{"n_layer": 10, "d_model": 512, "n_head": 4, "n_kv_head": 4, "head_dim": 128, "d_mlp": 1536, "vocab_size": 20898, "activation": "squared_relu", "norm": "rmsnorm", "norm_place": "pre", "norm_eps": 1e-06, "positions": "rope", "rope_base": 10000.0, "rope_fraction": 1.0, "qk_norm": true, "attn_scale": 0.118, "bias": "none", "tie_embeddings": false, "parallel_block": false, "extras": ["capped logits"], "init": "uniform", "init_std_qkv": 0.0255, "init_std_o": 0.0, "init_std_up": 0.0255, "init_std_down": 0.0, "optimizer": "adamw", "lr": 0.00113, "lr_mult_qkv": 0.5, "beta1": 0.9, "beta2": 0.95, "lr_head": 0.00668, "grad_clip": 0.5, "warmup_steps": 234, "schedule": "wsd", "decay_fraction": 1.0, "decay_shape": "linear", "final_lr_fraction": 0.1, "batch_tokens": 262144, "seq_len": 768, "doc_mask": true, "train_tokens": 1281000000, "steps": 4887, "dataset": "wikipedia_en"}
MLP neurons of a small language model. Each row is named by its layer, matrix (up: input weights) and neuron, and shows model dimensions 272-399. Each number is 128 + 32 x the weight over its row's rms, rounded and kept within 0 to 255.
After each neuron's rows, "fires after" lists the tokens most often just before its 100 highest values on Wikipedia text that the model never trained on.

L4.up779 [170 242 125 191  87 129 118 129  93 130  92 173 120 131 137  95 166  99 100 148 158 151 129 153 139  90 131 164 125 173 159 122 137  85 157 118 124 129 175 179  73 160 128  67 108 105 157 156 111 155 155 112  59  81 147 114 124 132 159  71  97 169 121  95 153 165  99 143 172 136 168 245 113 154 114 147 150 115 118 203 164 171 119 114  94 161 125 145 142 102 150 165 121 116 168 112  90 112  94 156 151 109  99 149 103 106 169 156 173 109 108 167 150 133  99 134 130 120 122 128 100 130 149 136  52 121 117 135]
fires after: " the", " her", " to", "'s", " their"

L6.up1316 [130  99 141 162 116  66 128 175 136 138 125 135 122  67 142 154 174  94 114  91 168 145 151 157 136  67 157 135 132 170 124  98 149 167 130 181 103 126 139 109 154  97 138 127 125 129 192 167 171 163 144 170 131 126 167 140 137 180 108 132 128  77 132  89 122  93  93 138 136 154  94 150 156 160 147  91 172 111 132 115 106 163 105  83  89 124 170 172 105  76 147 154  79  31 118 124 141 184 117 117 106  98 111 117  98 102 128 166 133  96  53 145  92 167 109 174 112 115 118 115 184 122 169 113 127 127 117 138]
fires after: " |", ";", " ("

L4.up1179 [126 159 110 117 122  95 115 109 175 183 155  87 148  99 131 120 173  97 130 165 100 136 212 168 113 109 106 122 129 111 176  93 165 133 118  87 131 110 107  92 119 138  94 161 116  88 129 173  96 173 149 151 129 196 132 109 119 193  81 173 118 118  89 121 156 123 116 157 156 142 128 129 121 150  55  85 211 103 131 160 143 148 111 116 125 103 114 169 169 110 128 114 164 147 143 115  99  92 106 120  84 109 129  74 130 106  89  62 234 113  84 146 111 142  79 169  96 131 101 153 191 132 120  60 151 164 195 148]
fires after: ":", "|", " |", "-", "born", "\n"

L4.up565 [126 116 140 113 140 109  98 190 119 108  87 135 135  97 124 104 160 103 148 128  94 135 169 180  55  90 150 147 102 165 209  93 188 149 131 164 113  63 119 132 127  85  98 135 184 151 137 188 106 166 133 132 118 188  72 197 188 163 123  98  72 158 114 133 158 111 141 166 105 162  97 108 106 125  77 108 153 124 138 169 148  89 192  70 121 167  64 168 147 109 161 176 111  82 120 124 155  97 120  88 136 135 168 155 185 129 155  99 132 131 132 105 170  99 105 161 109 142 152 137 145 134 157 103 137 163 152 123]
fires after: "\n", ")", "\""

L4.up493 [113 163 161 142 119 139 130 116 111 101 169 148 131 164  92 169  73 119 128 152 169  91 185 164 162 128  76 133 142 121  91 112 136 191 185 172 150 140  93 125 116 123 111 143 151 179 155 137 127 163 140 139  77 124 128 169 112  88  90 137 122 105  71  66 112 176  60  88 203 119 134  93  85 121  75  97 175 193  75 133 155 107 118 121 174 110 125 127 147 121 118 211 123 138 116 127  93 131 130 136 118  68 143 104 128 184 113 163  91 180 116 144 141 137 168 175 132 148 153  93 131 102 211  67 168 111 104 101]
fires after: ",", " October", " April", " Television"

L6.up562 [153 229 143 115 105  76 144 163 159 105  66 136 161 118 104 190 141  79 122 129 101 144 119 178 104  89  86  73 138 162 199 110 129 118 131 155 124 121 131 125 130 156 134 147 102 137 141 189 150 165 190 153 157 178  93 162 168 151 139 154 178 166  78 102  94 101  94 109  88 106 132 164 130 150 177  90 124 153  90 143 126 146 109 159 120 139 146 138 133 133 140 143 158 129 128 104 140 156  98 174 148 131 125 146 136 144 121 119 152 149 122 142 141 207  77 158 138 125 112 170 115 139 128 168 120 166 148 159]
fires after: "\n", "|", "."

L6.up713 [122 138 172  89 117  98  80 163 126 116 113 113 124 104 125  86 132  64 115 196 121 179 106 137 105 120  90 107 140 112 111 109  81 165 110  82 137 161 122 198 140 115 116 126 139 127 101 236 166  91 179 121 100 176 113  96 171 125 176  94 137  95 102 147 138 145 189 154 174 145 160 106  92 173  98  69 118 156 122 121 147 184 142 123 139  98  97 121  96  89 135 108 122 151 153 108  91  62 146 181 130  98 133 152 145 105  47 149 147 169 114 177 133 166 114 117 181 137 153 109 151 179 160  96 146 206  78 100]
fires after: "\n", "=="

L4.up911 [162 158 132 113 122  13  89 143 164 147  87  91 114 116 125 144 127 120 129  84 145 130 165 134 114 155  52 146 149 154 175 127  88 143 123 161 100 118 155  87 155 132  75  92 169 124 102 230 162 102  78 108 145 157  83 193 217 168 112  55 152  92 148  99 128 140 173 105 112 181 132  95  82 114  86 105 183 135  73 172 118 112 145 137 179 142 134  90 126 106 144 159 108 107 124  79 191 138 122 116 135  70 180 124 146  88 135  75 139 118  78 195 103 163 135 171  75 160  93 108 141 105 183 157 133 150 123  92]
fires after: "\n", " ("

L4.up1461 [ 92 153 175 145  93 144 155 156 127 150 140 134 115 143 158 144 109 122 124 142  53 139 225 178 109 112 102 131 112  70 248  99 109 154 123 156  87  96 160 119 124  77  93 132 101 141 137 154 149  81 120  99 106 146 135 184 111 133 100 136 106 112 110 149 126 130  91 103 130 118 160 111  30  90 100 162  96 109 110 152 115  97 107 133 138 147 113 176 174 111 141 140  84 137 138 130 141 143 141 141 177 105  83 120  95  73 136 146 127 188  93 122  80 187  69 190 128 134 162 158  77 125 208 160 148 210 109 124]
fires after: " the", "\n", " of"

L7.up1156 [167 111 160 170 109 123 142 115 154 141 129 162  43 134 157  80 162 109 119 162 142 125 139 163 136 156 153 149 100 170  84 161 122 108 136 131 142 134 128 173 154 156 127 127 106 217 111 119 112 140 119 207  92 152  71 107 117 119 119 135 105 108 162 140 165 109 150 128  93 159 143 162 112 169 187 171 104 224 114 146 136  96 147 153 114 124  95 130 108  96  98 178  79 156 109 153 162 127 160  60 160  97  89  55  76 133 134 145 118  81 128 182 124 157 135 156 150  79  95 121 129 187 118 138  76 113  90 112]
fires after: " |", ".", " 0", "\n"

L4.up328 [108 111 115  91  76 125 112 179 111 109 120  84 119 103 120  76 109  92 120 149 164 122 160 153 139 147 113 115 178 152 121 105 122 183 153  86 116 159 140 114 123 148  81 158 191 145 127 158 150 124 187 177  86 216 145 173 134 201 137  94 126 109 135 101  91 127 147 192  85 177  64 156  73 144  91 161  99 153  94 139 168  73 107  81 142  93 167 142 145 102 125 121 112 136 177  53 112 147 155 178 124  74 146 150 143  84 120  62 150 106 134 143 112 128 126 136 133 208  63  86 120 114 100  71 120 190 153 142]
fires after: "\n", " ", "==", "===", "o"

L6.up1042 [155 181 170 152  96 154  57 173 121  76 111 150 119 172 161  97 169  74  97 107 125 144 137 184  97 104 140 156 101 103 100 136 169 141 120 189  84  80  96 127 173  86  96 102 143 118 126 127 137 171 139 179  88 154  93  70 108  91 107 137  91 147 113  79 145 130 130 154 175 158 132 144 115 167  84 170 141 129 134 151 116  95  98 133 120 150  81 179 174  36 134 131 150  92 143 155 123 113 172  93 138  95 148  84 117  99 104 109  99 159 112 141 124 115 164 113 175 108 124 159 132 185 115  60 123 137 154 111]
fires after: " |"

L4.up1207 [ 98 195 118 125  47 173 124 114 127 111 160 107 125  82 178 115 174  46 104 182 115  89 141 107  82  89 125 148 147 112 126  61 155 138 124 132 120 164 125 133 111 144 102 144 129 143 114 126 154 169 157 131 128 119 137 134 155 143 121  94 146 128 129 131 116 111 158  78 125 108  95 144 163 150 115 149  95  81  82 138 177 146 108 166 128 142 144 120 157 134 206 194 144 119 165 100 171 165 109 160 161  93  84 105 147 199  90 152 161 118 114 147 120 139 117 143  98 114 138 116  59 158 170 142 149 106 138 135]
fires after: ".", " .", " (", "\n", " 9"

L4.up14 [ 94 134 121 141 116  69  63 152 178 120  55 133 149  75 109 136 135  68  96  73  95 111 209 148  79 129 183 112 145 174 148 149 153 189 137 136 161 100 147 145 110 104 128 132 106 147  90 154 146 167  36 116 121  87  91 109  84 131 168 151  81 111 157 128 168 130 125 166  80 171 164 170 138 119 150 158  99 225 147 107 191  61 119 133  77 141  89  80 157 134 151 153 111 113 117 120 167 153 149  89 111 100 135 106  98 167 100 134 102 151 119 166 148 127 129 160 113 122 113 122  26  95 134 169  59 143 123 175]
fires after: "\n"

L4.up614 [155 202 180 137 139  93 118 115 143 127  62 195 140  70 102 167 204 148  97 162 111 135 167 202 133  65 117 177 166 195 186 153  70 107 123 131  98 104 126  57 130 114 111 172 131 127 118 194 119 226 110 134  89 135 131 132 124 181  97 109 123 105 200  95 138 162 172 130 169 163 115 143 125 218 166  97 100 185 154 129 156 125 145 104 142 126 119 143 154 127 137 128 135 119 145  91 112  92 152 108 178 125 150  78 100 120 143 131 122 198 121  94  83 167 187 170 106 126  99 155 153 167 126 135  96 150  96 112]
fires after: " the", " of", " on", " Atlantic", " from", " top"

L4.up73 [104 197 131 175 131 162 105 144 117 135 124 140 131  64 115 153 140 122  32 118 133 119 180 153 186 101 150 130 148 154 177 164 180  97 117 139 117 141 149  92 167 115  63 162 113 144 124 162 188 119 115  78 116 119 147 172 148 143 124 153 110 103 135 121 157  64 113  91 116 157  82 143  98 141 200 115 141 143 134 174 163 149  96 106 129 168 138 157 133  72 139 104 143  99  92  97 177 106 148 161 127 116 137 116 131  67  86 118 112 123  95 165 124 102  68  90 120 200  89 114 101 112 185 177  77 134 125 170]
fires after: "\n", "==", " |", "|"

L6.up27 [141  93 147 195 134 171  85 180 105 131 104 105 125 163 115  83 133   0 118 161 127 170  63 135  79  70 103  81 190  88  88  95 109 159 120 164 151  78 153 137 115 130 150 117 126 105 144 168 160 147 174 139 134 181  94  95 135 117 124  96 117 153  68 147 152 114 166  94 142 123 180 126 118 134 132 113 126 137 142 118 159 127 129 149 130 159  97 127 127  85 170 200 106 148 113 127  92 128 120 175  91  93 138 114  69 100 105 101 150 101 133 125 120 100  65 121  95 154 144 164 164 144 131  60 143 136 118 137]
fires after: "==", " ==", ":"

L6.up857 [ 95 143  71 149 103  67  96  86 150 138  90 119 108 105  94 189 100 112  47 153 135 139 191 137 137 107 142  87 163 132 132 133 176 114 149 183  90 103 145 130 131  81  82 143 151 147 125 167 176 144 118 156 169 150 156 171 209 127 151 145 138  99  85 123 116 157 102 113 104 133 145 124  83 126 119 129  95 130 117 157 132 102 146 167  97 151 129 182 225  24  96 147 157 176 171 143 110 144 116 153 132 129 148 150 129 125 146 131 108 163 193 105  85 131  84 133 176 127  88  69 142 138 131 112  86 155  92 119]
fires after: " |", "|", " (", " s", " ", "-"

L6.up224 [159 125 115 179 145 120 172 201 104 156 100 113 173 170 166 135 170  35 161 152  71 114 186 145 150 156 133  98 148 108  82  66 136 139 109 114  75  94 108 136 165 126 144 132 115  98 140 141 135 188 116  93  97 124 115 135 138 116 112 122 125 159 125 127 147 116 116 147 142 101 162 214 140 133 124  95  90 105  88 108 140 127  84 149  97  99  89 138 214 108 109 173 116 157 138 119 120 172 101 166 127 101  84  84 120  88  44 102 109 145 118 126 156 119 121 146 103 231  63 125 125 133 127 124 148 124 123 137]
fires after: " |", " (", "\n", "|", "-"

L6.up98 [176  97 108 130  82  94 126 125 118 182 135 117 117 117 107  83 128  97 124 160 126 121 136 165 151 180 117 161 134 132 174  93  81 129 101 123 104 122 169 116  66  94 138 104 150  97 145 124 144 126 107 128 132 138 157 121 143 140 101  74  93 100 162 136 158 156 149 119 155 104 105 126 145  99 117  99 100  94  63 159 111 105 171 120 122  98 143  84  79 116  84 158  94  62 181 116 130 114 134 164 213 121 150  94 153  90 106 114 162 161 157 205 157 166 126 153 175 149 109 164 136 136  62  62 109 150 150 171]
fires after: " is", ".", " as", " was"

L4.up891 [149 130 137 168  87 105 141 130 144 133 105 133 140  69 106 143 101  99 173 144  62 148 155 144 114  74 152 114 132 104 121 120  93 114 187 108  88  88  67 139 110 183  77 147 175 120 167 153 121 118 168 121 103  86 124 157 164 179 134  60 111 113 167 103 140 145 109 154 211 132 154 146  82 122  76  88 114 215 128 104 219 139  66 177 142 131 191 120 134 108 128 160 115  75 126  85 142 107 134 150 115 141 150 137 125 181  77  89 119 115  68 183 116 177  68 192 119 103 133 106 100 138 141 122 139 110 112  73]
fires after: ",", "\n", " the", " rub", " (", "born"

L4.up575 [123 174 190  95 112 148 153 154  88 119 138  82  85 153 127 141 155  14 170 126 104 114 100 139 108 120 129 133 161  83 105 139 133 185 151 121 118 135 100  52 134 125 125 143 144  92 119 108  92 126 136  86 112 172  93  90 160 120  85  99  86 114 135  98 165  88  97  79 148 149 164 108  97  97  82 176 141 116 119 170 132 121  98 124  73 102 113 191 106  88 135 164 122 198 175 118  90 125  63 117 118 105 101 112 141 108 110  83 133 104 172  91 104 108 143 113 104 122 117 131 135 151  85 115  98 138 154 152]
fires after: " |", ":", "|"

L6.up383 [ 71 155 145 107 130 127 140 140 116 151 153 114 136 111  60 166 182 116 183 137 102 227 140 141 144 103 104 138 129 170 206  98 102 125 176 119  58 160 184  71 131 132 126 114 134 134 147 156 107 113  92 156  77 115 114 140 151 184 124 165  81  92 106  81 122 182 166 173  93 141 155 133 135 132  98 127 154  98 105  71 125 144 157 124 112  92 179 129 148  42 129 141 191 110 136 135 123 124  91 102 131 105 149 102 123  99 113 129 135 159 145 108 107 128 147 208 154 100 135 136 145 124 146 105 158 145 164 159]
fires after: " the", " a", " The"

L7.up1523 [143 154 133 115  88 112 120 129 141 158  48 145 124  56  83 177 181  99 144 105  90 118 130 165 116 107 107 119  65 127 210 124  89 154 141 158 127 137  46 202 124 112 102 110 117 181  74 176 155 178 107 194 152 144 119 160 185 142 146 146  46  63 163 146 117 149  69 147 115 170 179 102 128 176 117 125 212 113 113 213 193 134 107  78 140 133 136 140 175 158 146  93 114 105 165 180  67  85 161 180 162 136 157 137  73 177 148  99 133  90 142 160  59  75 173 100  91 122 135 120 110 164 176 187 148 166 130  59]
fires after: "\n", " |"

L7.up839 [214 107 160 119  78  49 110 166 211 156  80 100 129 124 127 120 121 122 197 149 171 173 118 137 173 106 167  50 112 121 129 112 147 111 147  93 127 110 157 146 127 106 112 107  79 144 176 159 110  88 160 141 133 171 144 120 161  98 110 135 104 170 137 162 153 139 166 120 106 115 108 167  72 167  94  87 119  67  96 104 104 108  69 130 101 113  86  67 123 133 141 148  45 126  87  60 144 104 172 113 154  77 125  59 105 145 129  61 141 109 109 154  78  99 154  91  82 181 112  76 141 157 113 134 128 112 125 127]
fires after: "\n", "."

L7.up244 [158 134 173 147 102 119 151 135 114 225 129 140 127 117  93 103 128 103 125 162 154  99 127 132 141  78 135 100 159 104 165 122 148 149 120  90 121  73 161 146  97 122  93 122 140 149 148 110 114 105  72 179 143 155 143 126 147 114  81  71 100 110 134 127 161 125  63 177 198 135 106 149 130 107 110 134 154 100  88 138 117 158 111 136 157 158 167  89 101 107 136 158 142 115 111 107 125 123  61 160 170 115 148 130 142  93 123  64 189 149  57 162  65 140  94 100  95 168 137 130 162 148 195  41  66 104 125 114]
fires after: ",", " to", " is", " as", " were"

L4.up360 [148 145 198 145 112 107 128 203 129 109 123  78 145 107 108 112 121  82 106 119 108 135 161 146 102  91 114  72  71 100 158 123 154 184 137 103 149 124 132 122  48 127 131 118 193 166 127 139 128 142  95 117 145 194 144 162 147 192  97 158 108  96 118 136 108 154 117 149 152 168 168 134 116 135 115 106 169 162 111 175 213 150 108  84 120 168 110  85 130 114 152 163 115 116 121  75  98  59 133  99 112 128 145  85 104 123 109  59 117  69  65 126  73 135 123 117  65 113 113 124 126 104 137 120 102 203 164 126]
fires after: "\n", "."

L6.up985 [139 121 148 155 115 135 137 109  88 116 134 143 114 172 166 122 133 135 120  96 130 136 157 162 138 183 103 116 180 114 179 143  86 153 100 104  96 118 123 141 133 180 132 141 175 104 141 218 165 146 148 127 125 168 110 158 134 185  92 154 157 163  72 182 163 182  64 100  56  91 154 120 112 155 101  94 118 108 101 128 117 132 112  91 170 149 132 175  93 116  77 157 124 146 183  87 142 126 106 196 121 113 145 149 150  92 105 149 145 109 115 115 111 135 111 114 131 117 108 126  59 148 148 112 144 156 140 121]
fires after: ".", " |", "\n"

L6.up832 [114 125  76 126 106 151 149 152  61 117 117 146  86 100 126  80 168  38 163 137 147 116 143 201  85  81 127 133 196  60 132 110  97 129 131 130 123 120 115  97 128 126  98 134 141 161 108 175 132 101 123  77 110 144 133 147  91 116  76  41  98 164 120 116  71 164 186 180 168 113 155 117  92 191 115 104 117 156 123 141 170 132 104 104  86  58 121 152 138 128 151 172 131 106 123 120 110  91 202 163 153 127 163 145 128 157 126 174 182 155  91 107  95 167 121 150 128 202 125  95 136 192 147  95 163 181  99 155]
fires after: "\n", ",", " when", " while"

L6.up66 [184 179 200 143 115 134 124 150 179 173 117 126 109 133 105 127 163 162  76 167 116  96 141 155 132 102  46 100 167 148 146 142 139 194 166 161 167 103  86 144  79  86 106 109 147 110 103 105 122 139 166 150 134 171  67 152 147 173 148 124 147  50 128 126 117 131 172 137 127 129 130 159 132 131  90 199 148 154 112 144 117 165 117  99 106 151 101 115 182  98 158 147 148 168 110 180  83 148 105 121 117 154  93 114  80  67 153 134 115 123  73  95 109 135 163 126 115 129  46 135  85 141 188 172 129 135  92 137]
fires after: " |", "–"

L7.up1085 [ 77 132 147 119 147  81 129 154 143  95 114 135 190  68 125 141 179  95  88 116 137 134 149 150 105 156 141  87 148 107  71  70 149 121 127 147 110 129 169 141 122 107  68 141 119 153 140 186 118 190 141 163 131  99 128 139 132 113 128  88 123 131  95 127 127  85  47 145 105  96  85  82 114 125  96 114 115 139 130 217 131 116  73 144 139 186 155 174 104 155 150 144 169 140  99 163 164 148 108 112 168 129 102 126  86 126 119 101 129 148 145 143 136 175 101 158 172 209 147 135 133  78 176  54 124 143 164 110]
fires after: "|", "-", "\n", "14"

L7.up677 [171 106 151 131 152 119 114 129  99 153 137 139 124 121  83 149  91  93  92  86 126 189 129 199 120  80  87 102  81 118 186 118 143 113 154  90 165 105 155  86 156 194 123 103  99 103 113 109  90 107 150 137 129 119  50 122 169 105 110 105 137 114 155 101 148 141 105  77 140 144 113 115 129 123  76 101 169 165 151 101 183  62 116 120 111 153 133 131 187 143 145 165 132  95 122 112 105  75  90 136 124  91 185  79  97 136 104 118 166 172 119 150 112 183 132 111 127 122 133 178 125 183 165  81 149 152  76 102]
fires after: "\n", " Nominated", " |", " Won", ");", ":"

L4.up1088 [102 149 151 144 123 150 115 137 146  81 198  99 110 129 158 163 106 130 127 109 111 105 139 144  72 191 105 151  84 124 208 128 110  92 178 138 125 157 153  71 141 146 103 120  77 112  88 163 147 108 149 167 132 151  81 114 151  84 136 142 132 104 108  68 130  98  93 124 105 145 169 127 158 128 137  97 158  63  82 131 218 110 127 119 108 117 138 152 133  80 132 188 113 129 146 172  84 172 156 129 136 111  97 156 110 134 163 104 183 108  78  84  66 113  96 123 105 130 104  83 145 215 152 112 169 139 141 134]
fires after: " |", "W", ".", "E", ":"

L4.up1177 [119 136 142 162  81 123 115 135  67 173 134 121 122 185 115 175 129 129  89 117 105 141 139 121 178 134 155 139  92 119 114  49 114 132 123 110 142 119  69  98 127 167 148 109 117 148 170 164 124  89 117 142 112 133 169 149 142 101 133  85 135 189 113  62 194 174 146 123 116 183 201 113 124 158  94 111 126  60 121 131 213 115 106 161 177 139 110 164 148  69 100 136 149 134 140  83 150 140 146 163  66 100 171  30 112 109 148 150 167  81 163  76 145 129  66 108 171  75 166  83 171 132 169 128  95 167 187 127]
fires after: "\n"

L4.up1038 [ 86 188 196 106 110  59 106 151 154 106  80 181 156 136 149 103 118  68 140 145  92  81 155 148  80 110 156 150 188 146 144  53 150 157 132 104  90 118 139 108 133 119 160 163 186 140 150 196 151 164 145 108  30 192  93 154 120 111 146  96 100 171 140 132 128 110  96 193 100 146 107 136 104 139 112 142 117 131  90 142 107 139 125 103 128 103  98 101 190 127 154 143 111 111 145 110 102 162  40 125 192 129 136 161  96  99 128 131  87 136 134 137 126 136 103 147 117 109 117 119 143 106 161 153 140 175 138 144]
fires after: "|", "\n", " |"

L6.up1333 [121 108 152 114  79 124 114 143 175 172 133  98 182 126 166 174 167 107 165 157 155 132 116 150 139 159 106  84 122 101 124 105 165 125 149 127 132 156 119  99 132 112 204 104 119 117 120 108 162 146 130  69 140 108 119 154 121 135  66  97  81 141  96  87 202 118 117 138 168 136 102 146  66 120 120  77  89 140 135  56 173  92 163 105 171  89  49 142 108 121 123 181  90  79  99  96 145  95 140  99  95 129  78  93 157 122 113 121 131 121  91 171 136 149 152 173 145 138  97 155 177 133 103  96 134 162 112 132]
fires after: "\n", "-", " |", " (", "|"

L7.up474 [164 193 135 156 105 145 110 116 122 154 113 150 151  91  84 201 156 108 150 172 142 152 147 125 137 213 128 123 161 175 140 180 125 185 117 135 116  92 120  99 116 133 116 151 128 151 114 123 198 171 139 157 110 125 110 152 108 104 163 149 123 126 134 131 139 157 152 170 120 143 133 115  81 128  87  95 139 203 154 149 221 117  91  73 147 160 137 120 151 109 153 117 182 121 142 152 133 112 155 112 105 146  90 130 118 153  80 149 126 170 127  80 120  97  80 109 118 122  98 125  96 119 173 109 114 142 157 124]
fires after: " |", " (", "\n"

L7.up1374 [ 87 166 151 155 139 123 128 163 160 156 151 108 132 109 166 168 143 112 174 140 114 119 158 137 106 131  83 147 146  92 107 173 166  96 154  89 115 121  70 140 193 111 122 126 146 166 131 140 106 135  90 174 136 145 158 144 169 159 119  86  78 113  37 140 104 116  74 132 113  93 141  77  66 120 143  60 128 142 142 134  95 115  97  92  97 115 143 131 117 101  86 147 129 117 174 177 147 143 131 151 116 126 148 110 123 159 146  89 179 165 177 144 152 122 190 123 163  95 117 142 121 138 102  90 112 165  97 169]
fires after: " |", ":", "18", " ("

L4.up1115 [134 138 140 142 173 143 147 149 127 158  68 115 140  95 164 196  91 102  74 158 114 196 159 126 148 156  78 120 105 173 193  96 112 142 153 162 111 105 103 114 192 100  92 132  82 189  77 179 114 116  66  90 108 166 164 153 203 103 116 138  76  74 136  82 135  94 117 100 154 101 138 141  63 110 132 140 133 118  80 184 138  79 133 124  98 208 115 145 118 122 169 171 112 155 139 170 166 116 128 115 130  96 125  85  76 152 131 154 149 125 151 150 101 145 111 126 159  99 113 115 139 167 108  71 173 143  89 134]
fires after: "|", " |", "\n", " (", ":", " Awards"

L6.up815 [108 124 156 115 147 123 138 168 122 163 103  97 154 106 164 135 116 122  95 107  99  59 148 127 134 175 109 149 133 149 158 115  61 169 131 146 126  79 143 135 145 108  93 109  99 172 150 118 127 107  79 197 122 170 127 132 191  86  47  96 100 119  97 111 153 134  96  55 167  96 100 112 118  90  59  84 139 145 124 117 133 129 130  88  91 170 127 146 112 117  62 162 119 110 142 153 115 110  92 174 115 117 158  96 152 110 107 160 182 108 144 186  69  56 121 185  99 148 103 159 115 146 134 103 125 171 157 152]
fires after: " is", " was", " as", ",", ")", " the"

L7.up218 [131 124 162 130  88  79 114 128  84 156  77  76 133 157 135 113 125 136 153  94 110 126 145 123 156 170 107 120 129  63 114  86 101 133 182 118 128 143 176 100 164 194 137  93  93 103 119 128 136 142 146 112  59 195 160 126 121 179 140  98  17 140 146  72 156 144 176 178 160 135 170 135 134 161 101 105 163 120  83 171 182 121 143 147 137 134 186 141 169 117 119 109  71  79 153 165 135 111 143 168  68 125 166  64  67 204  71 175 113 136  96 182 110 185  83  97 153  76 136 143 139 130 180 155 155  72 144 156]
fires after: "\n", " s"

L4.up1376 [130 143 150 133  74  85  93 185 133 137 120 145 136 165 135 178  81 112  87 162 165 193 162 145 105 133 116 161 100 158  83 126  82  92 136 138  44  47 103  99 138 104 148 141 149 152 122 116 142 124  56  92 124  94 154 100 120  66 119 132 171 162 143  72 140 145  83  96 120 193 211 137 161 148  86 132 112  84 134 168  89 160 106 128 147  72  52 123 124 125 113 138 133 132 117 109 184  36 123 140  89  60 120  51  99 175 133 134  98 149 145  75 154  97 114  85 132 106 113 171 112 140 166 142 117 149 150 171]
fires after: "\n", " is", " had"

L4.up731 [152 147 160 195 118  85 108 140 151 120  87  71 126 135 179 162 157 129 168 115 143 226 116 166 131 100  37 101 154 115 168 145 136 143 150  87 153  94 121 137 120  94 113 127 160 113 201  91 136  87 193 116 119 102 124 139 149 181 108 127 114  93 108 158 148 169  80 168 140 150 138 144 124  90 146 128 155 140 127 162 167 114  83  94  54 125 124 137  99 109 178 149 109  88  77 114 144 134  73 130  95  96 161  26 105 119 107 119 124 119  52 198 133 150  46 173 139 203 136 129 106 147 127 125  94 163 144 137]
fires after: "\n", ")", " 1987"

L7.up648 [129 119 182 115 101 108 111 135 170 152 170  80 121 111  96 128 140 105 113 135 124 164  89 141  87  99  97 147  90 145 210 118 150 167 149  96 139 157 157 145 131 113  90 127 126 132 184 161 217  97 137 134 142 122 125  89 145 132 178  93  82  95  96 157 132 120 122 106 126 100 165 169 152 133 149 106  91 117  97 152 170 116 125 143 169 117 156 161  69 126 121 160 167 110 129  75  85 111  84 180 117 114 185 108 133 138  77 129 116 157 107 209 145 170 116 137 128 163  87 128  74 152 136  94 149 161 134 145]
fires after: "\n", "-", " J", " Fig"

L7.up1349 [114 185 145 141 105  80  71 173 132 129 177 155 107 112 163 148 117 109 111  82 121 141 159 151 125  85  42 145 133  76  97  78 157 118 119 136 167 135 177 139 117 136  96  94 107 121 117 158  94 103 145 171  84 153 141 173 136 130  89  78  69  93 123 130 100  80 118 124  78 135  81 105  97 137 113 128 119  87 144 165 166 172 135 142 154 138 145 223 156  98 134 103 143 124  98  83 123 133 155 111 128 115 103 168 106 141 137 186 101 141  93 152  96 132 143 129  73 191 133  75 118 126 138 110 120 166 141 180]
fires after: "\n", " (", " |", " 2013", " 2014", " 2"

L4.up136 [124 168 138 131  75  95  94 153 134 150 120 169 171 125 145 135 143  68 106 179  79 123 141 121 144 141 137 176  99 134  83  73 157 118 130 114  82 149  98 128  80  65 148 146 150 207 157 167 108  87 137 189  96 148  79 109 156 158 145 148 133 132  75 152 124 110 155 120  37 138 149 116  75 121 138 147 141 132 121 124  94 137 174  91 166 154 207 123  73 149  98 179  67 148 171 151 118 148 119 134 155 104 104 116 119 130 112  75  81 101 124 183 118 131 125 145 104  95 106  94  82  95 181 126 104 123 174 133]
fires after: ".", ",", "°"

L4.up1345 [103 155 177 161 106 121 133 203 138 114 195 173 139 112 135 132 125 103 149 166 134 173 157 150  99 144  92 166 138 141 150 128 153  91  95 122 115 123 106 127 154  91 109 142 147 174 101 124 179 106  93 101  82 156 142 195 147 110  97 125  77 107 123 145 119 101 124 157 161  95 128 116 161 130 130 140 136 120 102 130 114 175 171 140 128 163 119 140  99 158 155 154  74 139  95 186 101 130 160 135 121 127 110 111  83 110  95  85 113 153 131 173 113 138  85 109  92  92 150 103  99 131 164 142 110 195 116 150]
fires after: "\n", ",", ".", " R"